Weights of a small transformer language model: tied embeddings, 145M tokens.
MLP neurons of a small language model. Each row is named by its layer, matrix (up: input weights; down: output weights) and neuron, and shows model dimensions 48-175. Each number is 128 + 32 x the weight over its row's rms, rounded and kept within 0 to 255. Numbers have three digits each.
After each neuron's rows, "fires before" lists the tokens most often just after its 100 highest values on Wikipedia text that the model never trained on; "fires in" lists the words (lower case) most often at its 100 highest values on Wikipedia text that the model never trained on. A number after a token or word is its count.

L7.up298:155135099166082142119142135110132172118132174146114104037148125090167147087048137222116105178098101120116140099121135103181092057157154129081109157133118120122082120126144100148187105202130161132155145142095122147157148131062110147196117094136143126093144179131100137119144101098113131162124107083164140101110149129090081137160151110147183073142178098135145162099155142087121103099139
L7.down298:184118151088151134171085131130125123132133168084108096157149081133128165123102091127193101090103093078129110194156105135100130138121110113177079180133145137098120152123127124134134065156133105105118134144123146202115185083089147130090121099115122189142187162103144113104199182107137154107113094113117074138164104094152120188139078109138037138114082148095116149134118141110132162123142
fires before: " the" 53, " " 4
fires in: "of" 80

L4.up583:115144062154077138150106140109171138116068132095165127100109106170115127172116137111070102161191174104155126109164175084077143117122094109166134140083183108178124133141136198125166092142109131152118078095131136115129161149139122125134115127158129112125192179154142145161123114133099100080125146126147167094142101075090090116153123116162159127125147122085132135100174146186185166109074
L4.down583:140107061112106094151135128125148133124136128085107130109123075095106127192095158108086105177045070139149114140134137152100105127130090103110168116136135140103181106155117126090202157180080132156077148131066097124108119012094141123073085119166154084137151129143116147178159113142136107138133156082157127134119156131126124114140174153137130145163152149172132144165090171123138085095094
fires before: " the" 45, " least" 4, " a" 4
fires in: "at" 85

L11.up436:171166147147156108161130109145106131118111169122142082099145093163178171099126079148102133145152089138146105120145138099136090119138097090087145101098145063157130107132135097104085085129091101205146134181147092133096191133159166178115124173082093097125181163151104142108086097189151080133067139171154128093160123134084110111110151148096147160078140061162109133137098117177152084128044
L11.down436:126120141103109179128115136151130123186141072080101137176135109141066108142070132104108132136108174167158161078081081177109185149138120138140142155139122096129132102151151136129126120121113130094129080041090153149149119168095102175179143070161176155105102084127109142160153137131113164117176134082090122217165110147173143132167124103075090107138114095088126108162176140076071137142109
fires before: " |" 27, "." 25, "–" 18, "\n" 9
fires in: "7" 25, "3" 9, "0" 9, "4" 7, "1" 7

L10.up272:150134124143153150139165133213121108097127149112136157101120137114142150118115154191100069115146141146159118061068142141127124115162132114120158125165100147086151106136151016122154100144059117074133119122114188126141134136044201145120118149179102098106094131130114123093143101073205114139107180100146238101125142138153111211134089108154162128169145181108095139128171123134099105085148
L10.down272:078149133090120143117103156113111098096188168145094065190133122095130088124102077163189108105152139142169137150110084119123151170137155116113089181118118150161105120173117174167144108117138111111150130114117186092175119106114118119091144137069162184162151140152122119112142078133107152109106255113122171096125163115133141125092113165130117108127148135162086082156078137092112155129168
fires before: " " 41, " the" 11
fires in: "in" 93

L2.up146:110109143088062119116128204101096163166106123138155146154076107139084120141151073127176134112108133112129166150109095146188125137166126169159122144169192131158119105112112097144161099129132141172130143089146196128092141171084150089070130166062168133082096124134143149125142188131112105108115120087120183127125096175139129131178089117110139145113143218121113103142097122181128088150034
L2.down146:113155068142199133087077110130185148110122136093085139113138117159137118124116161111106106123125093133150048136137086095106112147038131090122149124050099149155117155164121123097112132131134139097176129143126125147052180095118120107180123100132144120164140156082096124160096154085155143138147150113161124154121118130140102119179096130109133176128092142087162162097137170089137154105178
fires before: " |" 43, "8" 7, "5" 6, "0" 6
fires in: "0" 28, "1" 15, "2" 6, "3" 4

L4.up514:121114093089106189132135125131113160127158165143082169129163134152117125148111093131083137158135159123180151130157151125112166093161142135086046161160209130098111097146136144122153153194163139090135161071117189166074149183089132064134118135147111131081134142131150130139120155113136068132112103157085066088142126116110113110125120159200096099138117119075122175165077178138117124101121
L4.down514:131096133150078117063089115103118106124118124071136102126111122187110177107167128101164134109095143150114102136171134131178128096117087155089095167164201161113143119111148111105120111142159114070097146089106108159202133072172086100043134118147105088156130100119126107171087177221112151126161114126096120147134096108066122124231146128107121126112097142181152149119163111124175186134173
fires before: " the" 45, " a" 6, " " 5, " his" 4
fires in: "of" 79, "following" 6, "during" 4

L5.up560:140142098091207131093111146125108176128158075144109131100087094158148181120107142103175189158151119131107096136127155168130114157106159145111135120144170113062147135098110115137173127083133132089165132121106107094150088089179072180107175125114130120149096139106111106070188164077142105170158145166108031044093184134083154076168106176115136124171158084134103166144107164138172092093099
L5.down560:147112203101164145103112137164157102116139126093149158130094168135102129014119114121119160124170127143101110164109156142076151137151128189144154140141157156114065130087159156170178164121123080096129139100109123112123209113135077143100124170138108158118119110126114189130136116128211195130153199121121095146169206100116100167123110150128137166176136156143113173101161132086112162171127
fires before: " |" 28, ":" 13, "0" 12, "–" 7
fires in: "10" 34, "2010" 9, "100" 7, "summer" 4

L8.up623:100162141063162154119094159180135093098170221100127128174139117165139156145169071116122115100115128097131152208165124134222137082116160152125145106156141151101094106165107202104148105139096113094137056108165115100143183129100067114111126124189100113189130069174160122155157156109167066080127197117132075120160063127152127102162114132103147095132127158079130141140136149179171078173142
L8.down623:124176098123135154194090129096117136200122121141180126133080162169113188120111156070120160083184055147135146147088130114200139126136142128154148092131088145151124218136101107143119144101104048124073152156106132141153109135135077178172126151132164142108132106182126174107122129161151113062190213103148112187087160153115114154118092128051104065126137158118052130101133120155095157098097
fires before: " the" 50, " " 6, " a" 4
fires in: "of" 58, "in" 18, "on" 9, "to" 4

L10.up387:082087117117083089164121116102171107096111140106144193126110083175129116137148077128130120108155141163127127107123147135127159167143096160109122130148160112099129097155148213165138088060157122144166136179152126136099078134133106142152103171068099123145108129083089152121105119116157119101140162173155159122144086176178075147085126153146167103196093160108135142176125184131105178145103
L10.down387:185130064160132101094147118117082158114070130107078124153119182119135137103095114084163144142172098154148126103140115145088093097092128162137098097127142075094091117144121132122124118093158148119093162131112188111163151112136162112130190129155133141127096155098127149122103140180136126143146130145169140120128129144123151143102065065043105147126087130078157096134070173102067091121153
fires before: " |" 32, "," 20, " " 5, "\n" 4
fires in: "13" 11, "2014" 11, "a" 10, "2017" 10, "2013" 8, "2015" 6

L7.up412:152188180104081210115081183179073139163161134110142122121048112133070099118132123103114115108171149128146144124095111145167119104154146089103136150156164093152105119120180130115138145109089076178173131155116070181096156112104104198103122123104090168160147083123143133093139138132189139128086099166094091114151120116119178136105155112155130090162168113134075137127159129076139154124130
L7.down412:135149120135147100092158132147182159095075183045078115166117110146097106107087137155124208122150178106074126181150179102138088101132118157100127209096128145049060174130120149143110057104123131113114156071093168145163162071164144096183142122163169145120106131097102130177078109128121148112167167162176082180125118135121178207089110121093087186137081145073131142124090144120139134163149
fires before: " |" 24, "," 15, " " 7, ":" 7, " result" 4, "tal" 4
fires in: "11" 27, "12" 14, "of" 8, "a" 8, "10" 5

L5.up505:134157092181106049160120167184194105168190171146104034190094136154122167154101085113160147123164086142160130097136192138155104178160197120097111151134150135114119115145131086083145121149124117150160099160129123112162098147124120097134122068169108185141137146118166093155159102108108130118127138133137082088095105139112109101092128164113126066107110145178107180106160153170091048141172
L5.down505:077131118111106186126065141132111188127130111131084111106100171165042141091103149152093050139088145117094118135123073133163084198111167069155143173104167158107124098102144139159074157112114049172159157108140143111158116171089173127089121160126130100128184159107136145140170181119130139100166189142156123097149100101118125194142141120123133117121177164122098085105160089132110146156088
fires before: " " 33, " the" 15, ":" 4
fires in: "and" 33, "to" 22, "by" 22, "from" 5, "of" 4, "on" 4